Part of a small language model's weights.
Size: 9 layers, vocabulary 8192.
Training: a variant of Muon for these matrices, 128M tokens, 7795 steps.
MLP neurons of a small language model. Each row is named by its layer, matrix (up: input weights) and neuron, and shows model dimensions 48-175. Each number is 50 + 12 x the weight over its row's rms, rounded and kept within 0 to 99.
After each neuron's rows, "fires on" lists the tokens most often at its 100 highest values on Wikipedia text that the model never trained on. A number after a token or word is its count.

L6.up93:34 23 78 42 49 40 31 33 68 43 57 44 47 49 83 38 47 63 43 50 51 62 64 55 43 44 54 54 45 56 40 43 52 49 40 51 44 61 70 53 31 61 59 59 59 40 44 45 51 27 31 45 63 41 55 53 40 68 58 49 51 74 48 53 49 66 50 55 63 47 46 31 42 50 75 37 49 38 35 44 38 62 60 70 36 57 48 58 40 57 50 63 34 23 35 49 52 58 54 34 61 53 42 64 33 72 36 62 24 55 44 58 37 26 36 52 65 60 52 57 26 54 48 44 58 29 46 46
fires on: "8" 23, "9" 19, " V" 19, "z" 7, " v" 5

L4.up419:53 38 43 38 48 57 34 43 51 33 61 31 39 74 48 55 65 52 23 27 54 66 36 60 67 53 37 52 43 37 49 56 53 53 48 36 63 52 69 28 47 50 45 47 44 49 56 52 41 44 37 73 49 58 62 45 67 60 45 40 72 52 42 36 29 52 51 48 36 39 33 61 57 43 72 47 48 67 60 38 59 36 59 60 61 53 41 55 53 78 48 47 56 69 47 51 46 51 28 36 36 77 41 35 67 47 55 63 57 40 50 28 47 54 60 28 43 58 46 34 30 46 45 66 46 50 47 40
fires on: " and" 51, "," 9, " or" 8, ";" 5, " a" 5

L4.up339:50 47 55 24 51 68 35 37 38 43 61 44 53 55 65 38 39 55 51 46 58 52 35 63 57 40 63 45 74 49 56 45 50 71 57 32 57 38 76 68 58 53 41 58 41 56 40 64 39 45 48 48 40 60 48 48 73 52 49 53 56 65 29 42 53 54 51 60 63 59 58 64 38 41 46 66 57 70 40 29 53 64 58 34 32 52 51 38 35 45 42 60 56 49 34 46 55 52 68 31 53 84 30 31 40 68 31 46 40 58 74 49 32 39 69 60 44 53 43 60 43 57 35 52 26 46 54 70
fires on: " a" 22, " d" 19, " is" 15, " th" 6, "f" 5, " and" 5

L6.up562:52 48 58 84 42 60 41 65 78 42 68 43 47 53 45 51 42 55 55 43 53 51 54 37 37 53 54 37 55 33 42 57 21 50 54 32 41 73 66 22 40 48 33 57 37 65 40 53 38 42 36 60 53 36 47 54 46 44 48 44 40 38 31 65 66 37 54 61 68 47 31 49 46 45 61 46 63 44 46 43 46 64 35 59 35 62 55 50 52 43 33 43 44 48 45 72 27 56 47 76 52 45 30 49 64 72 49 56 44 75 57 38 59 57 50 44 45 46 51 18 33 59 56 44 67 36 76 44
fires on: "," 26, "0" 12, "ologist" 9, "3" 7, "2" 5, "8" 5

L4.up150:45 58 56 59 72 52 75 66 41 54 48 45 67 65 67 26 49 54 47 56 31 23 55 47 53 51 34 56 49 54 30 54 44 54 39 72 49 57 56 64 66 12 56 47 51 36 47 54 26 50 47 44 47 52 64 45 59 46 45 58 42 48 47 37 56 57 47 46 41 40 66 62 41 40 63 52 51 31 45 64 40 39 48 40 39 52 43 52 52 51 86 41 55 50 69 42 57 37 80 51 33 39 58 78 47 42 45 81 39 45 54 26 58 58 43 45 50 54 62 51 42 43 71 38 31 60 42 43
fires on: "." 31, " Preceded" 14, "1" 9, "3" 8, "ar" 6

L6.up268:52 47 53 63 39 70 40 50 57 36 55 55 48 47 67 60 79 43 47 44 52 50 51 35 66 48 49 54 39 44 39 47 51 38 46 58 14 45 59 52 55 52 69 37 54 36 44 34 37 43 47 35 68 68 59 50 56 25 43 48 37 57 45 37 38 56 43 63 76 48 41 45 43 63 60 77 54 56 23 35 49 62 45 37 38 53 27 43 55 62 51 66 67 62 59 65 50 56 54 28 67 40 38 60 60 43 48 36 57 43 54 49 45 49 64 40 49 29 36 76 59 49 42 39 37 32 58 76
fires on: "," 16, "9" 13, "3" 8, "6" 7, "8" 5, " also" 4

L6.up564:27 41 64 50 48 53 47 33 50 60 66 68 57 58 53 61 45 60 49 53 59 73 44 46 50 69 29 51 23 57 45 45 52 50 63 46 51 52 45 75 38 49 66 57 29 48 33 56 34 52 46 54 67 54 37 57 57 36 32 64 38 57 44 55 47 73 46 45 37 45 48 56 59 68 51 33 61 54 54 42 59 35 58 31 31 48 60 54 60 61 23 49 52 39 67 44 55 76 50 47 56 45 55 74 48 30 63 45 42 56 70 49 14 39 51 64 59 56 50 62 60 42 59 26 49 41 61 56
fires on: "4" 13, "7" 12, "9" 10, " by" 10, "6" 9, "8" 6

L4.up567:44 29 61 36 41 42 46 37 58 41 66 80 45 55 56 43 51 46 74 30 41 52 78 50 44 52 35 53 60 65 57 52 66 56 47 31 55 37 43 41 42 57 38 46 46 60 63 35 54 44 31 88 47 39 56 44 48 48 31 35 61 42 65 38 50 65 63 25 38 49 61 59 36 72 56 69 32 56 49 67 54 59 40 52 55 62 44 62 52 47 42 20 51 64 53 46 51 63 60 60 48 40 48 37 39 44 25 32 55 72 44 55 32 20 59 48 35 38 56 62 65 43 74 53 71 48 57 58
fires on: "9" 23, ".\n\n" 22, " however" 11, " (" 8

L6.up15:51 36 42 42 45 55 63 63 63 26 35 37 71 43 56 46 70 51 56 64 32 52 48 50 48 41 48 46 72 63 68 49 28 49 49 58 58 59 51 36 62 52 38 48 41 49 49 42 62 64 63 41 42 30 60 54 51 82 58 62 53 65 60 64 48 64 70 37 45 52 36 67 50 52 58 61 28 48 50 46 60 37 35 54 47 51 63 57 52 38 23 51 65 48 37 47 39 72 47 61 55 61 47 50 43 70 30 43 59 43 71 52 39 60 42 36 46 44 68 53 48 32 39 35 51 39 40 23
fires on: "0" 52, "." 10, " what" 4, " ess" 4, "9" 4

L6.up518:41 28 31 36 55 30 56 36 34 66 55 49 52 71 58 51 22 52 52 52 52 51 46 35 77 57 45 39 44 78 61 46 20 57 54 64 30 38 40 66 35 49 68 39 41 51 34 46 45 28 67 41 41 57 39 48 51 54 45 50 43 52 56 56 54 46 62 42 30 44 45 55 49 59 51 37 45 87 36 43 46 43 38 47 38 48 52 49 53 34 61 57 47 31 56 44 50 79 41 53 45 53 51 67 54 26 57 54 56 53 66 40 56 47 48 79 41 48 59 55 61 46 40 28 68 41 51 49
fires on: "1" 19, " as" 14, "-" 11, "7" 5, " by" 5, ":" 5

L4.up582:53 69 57 46 37 50 41 44 55 70 59 65 63 43 46 54 66 42 63 46 58 36 34 53 35 22 52 66 45 47 53 35 65 49 83 34 47 38 62 38 33 41 37 38 78 55 53 35 64 56 48 44 74 53 50 57 58 61 40 47 50 67 57 50 48 50 37 62 54 63 38 50 45 64 56 52 59 41 46 43 63 32 50 54 49 48 58 34 63 39 57 56 58 64 43 80 44 63 33 47 51 59 25 47 45 65 61 47 65 60 64 70 50 44 56 47 28 53 26 28 51 31 54 29 60 54 60 43
fires on: "." 32, " |" 15, ".\n\n" 9, "ill" 6, "ag" 5, "w" 4

L4.up712:28 47 43 40 52 57 49 63 35 56 38 64 51 56 54 64 61 82 51 39 56 29 39 45 55 54 53 46 60 49 57 59 52 51 56 40 25 47 52 51 31 48 60 47 37 57 31 45 45 54 26 60 60 55 51 47 58 44 45 72 38 57 64 42 57 53 49 58 57 49 32 55 36 83 56 52 53 31 54 51 44 65 41 46 38 63 58 46 30 40 46 63 47 43 53 54 60 89 51 45 78 30 42 35 56 53 28 51 48 61 59 57 47 44 29 45 35 43 40 66 50 27 53 62 62 30 48 26
fires on: "6" 24, " sec" 9, "9" 8, " the" 7, " cons" 6, "7" 6

L6.up717:55 76 49 51 55 53 50 20 27 63 68 72 74 55 52 47 36 50 55 60 52 67 50 46 43 37 33 56 89 51 64 54 48 35 38 56 48 34 47 58 53 54 41 53 59 74 29 55 73 57 44 58 50 45 58 25 53 60 36 40 57 56 61 44 48 36 46 65 59 61 45 48 46 58 22 52 65 65 66 31 45 37 46 43 65 46 39 50 55 31 71 41 36 53 48 56 58 32 56 43 50 41 59 38 52 72 52 41 61 61 36 70 59 46 32 40 43 38 48 47 49 37 66 56 56 32 47 48
fires on: " |" 16, " was" 9, " is" 7, " a" 7, " An" 7, "-" 7

L6.up667:70 60 65 39 47 63 47 50 65 56 54 48 41 34 40 79 46 80 32 45 37 39 52 62 47 54 65 30 59 58 57 68 42 77 58 33 43 60 52 40 41 59 20 63 31 51 45 62 31 54 75 67 51 37 55 46 48 60 68 64 43 50 54 64 58 43 43 31 33 50 62 49 61 49 55 55 54 61 58 17 41 64 66 45 51 57 58 63 63 34 69 43 69 42 46 61 27 39 66 62 53 45 51 44 50 59 20 54 46 50 49 53 36 60 33 40 39 37 54 38 48 67 43 51 55 37 51 53
fires on: "," 55, "0" 4

L4.up380:57 46 46 44 37 47 39 54 43 19 62 42 40 44 57 40 47 45 42 57 36 44 61 54 60 56 50 22 53 55 52 29 11 75 29 43 29 43 41 53 45 69 30 57 42 36 33 50 31 68 59 67 55 70 55 30 49 54 69 62 59 45 66 54 48 60 38 32 46 53 40 43 42 47 65 36 48 53 53 36 48 53 53 44 63 36 47 56 58 45 48 57 71 47 13 49 55 72 49 52 54 57 26 55 60 54 49 56 57 46 60 48 48 42 53 46 61 36 46 38 60 43 60 61 47 41 64 51
fires on: "." 25, ":" 13, " and" 7, "av" 5, " time" 4, "," 4

L4.up144:51 48 44 50 79 67 47 28 41 63 70 53 61 49 26 59 54 63 40 48 31 49 43 29 34 39 36 40 69 35 54 37 70 46 53 70 37 62 30 42 61 57 58 65 62 53 52 54 59 58 46 42 57 44 56 86 62 52 62 53 41 22 56 76 47 45 46 35 50 67 46 48 42 51 38 49 51 29 63 65 37 40 53 54 59 57 22 44 21 40 46 67 34 49 25 51 50 57 53 43 51 45 55 62 55 49 50 58 36 46 30 55 36 66 47 49 63 48 53 60 42 39 46 46 54 41 67 65
fires on: "c" 15, "r" 11, "z" 9, "m" 8, "ip" 7, " Length" 5

L6.up24:66 45 70 53 49 54 56 62 78 50 51 25 50 46 53 45 47 46 54 60 12 50 42 50 31 55 43 46 51 40 36 47 22 35 56 68 41 25 68 72 34 66 54 47 31 53 44 30 57 60 54 27 55 67 40 54 57 57 51 42 48 51 51 28 45 55 53 54 45 41 56 67 52 50 70 65 44 52 62 64 79 49 32 44 50 45 67 49 36 64 48 44 64 54 65 46 45 49 37 47 62 55 48 53 40 49 64 56 56 46 34 58 66 66 88 58 55 32 74 48 47 48 46 42 55 36 47 62
fires on: "0" 20, "." 11, "1" 10, "9" 7, "-" 6, "5" 6

L6.up595:63 48 53 59 64 35 31 51 41 69 47 49 52 60 57 46 51 69 45 65 45 56 80 58 22 44 43 43 53 63 41 53 36 65 58 35 37 54 27 34 58 46 45 57 56 62 48 53 61 68 69 57 72 39 64 59 35 44 35 47 23 58 60 62 44 63 41 47 46 54 37 54 51 43 62 72 69 66 64 55 32 32 53 31 39 60 54 37 50 41 44 53 20 50 56 72 39 45 58 33 44 37 56 30 50 49 64 56 26 67 65 51 42 46 41 35 32 43 33 52 55 26 51 62 57 61 37 47
fires on: " be" 25, " was" 19, " is" 9, " being" 4, " r" 4

L4.up530:25 52 50 25 35 26 56 56 50 51 54 51 37 45 31 75 47 57 62 50 60 31 66 59 34 64 48 58 37 52 37 39 37 44 75 34 47 49 63 55 47 56 48 36 60 35 65 46 72 56 48 43 45 71 41 57 50 59 60 46 41 47 68 55 71 70 58 46 44 51 56 39 57 58 27 63 54 66 62 50 37 74 85 59 45 61 41 35 53 48 53 57 54 67 42 40 67 54 46 48 46 39 30 57 48 36 73 40 63 45 48 63 42 48 58 54 35 42 46 62 53 52 44 48 56 38 60 45
fires on: "." 14, " Cl" 11, "isc" 8, ".\n\n" 8, "cl" 7, "a" 7

L4.up70:33 47 64 69 77 80 22 61 38 48 66 56 46 39 43 46 55 60 33 36 39 46 67 53 52 60 55 56 70 25 64 22 33 62 69 36 47 48 50 38 31 62 61 38 50 46 44 56 48 56 51 62 37 51 49 31 52 52 50 39 66 46 47 37 40 47 49 63 31 44 71 54 73 48 49 68 51 54 40 55 57 56 63 36 56 33 47 43 67 46 50 56 57 60 45 57 47 43 58 47 61 62 61 68 53 66 41 43 64 32 44 60 37 68 50 51 34 51 34 41 22 40 59 63 38 55 55 68
fires on: "," 81, " and" 17

L4.up618:41 13 42 44 38 63 49 63 56 51 65 44 25 39 44 63 43 30 63 53 17 38 66 56 58 43 66 55 46 47 63 55 26 35 31 57 45 42 45 53 56 36 58 57 47 42 59 53 50 65 70 57 55 70 54 50 58 82 87 60 69 65 51 61 45 63 52 44 38 49 32 62 46 53 62 62 49 67 58 65 54 46 75 40 62 65 35 54 58 54 38 33 52 40 27 54 45 53 68 62 33 74 50 48 55 58 51 47 43 57 44 60 44 67 66 41 34 34 51 38 48 59 44 48 53 42 50 47
fires on: " and" 42, "." 14, " at" 6, " also" 5, " a" 4

L6.up230:41 49 43 55 49 56 54 44 48 48 61 64 42 23 53 40 48 63 69 55 52 74 64 31 38 60 47 39 71 56 40 67 62 77 53 44 40 51 64 48 55 50 67 45 45 66 52 56 49 46 33 61 53 46 58 49 58 46 52 44 52 46 43 49 76 45 61 59 36 30 41 75 70 60 37 77 42 46 33 36 60 67 60 41 40 51 67 47 43 53 54 62 41 31 50 06 50 53 58 55 29 70 39 50 32 65 28 61 51 57 53 63 64 44 41 62 52 34 58 43 50 57 63 51 40 59 47 56
fires on: ".\n\n" 40, " (" 8, "\n\n" 7, "\".\n\n" 7, ".\"\n\n" 5, " " 4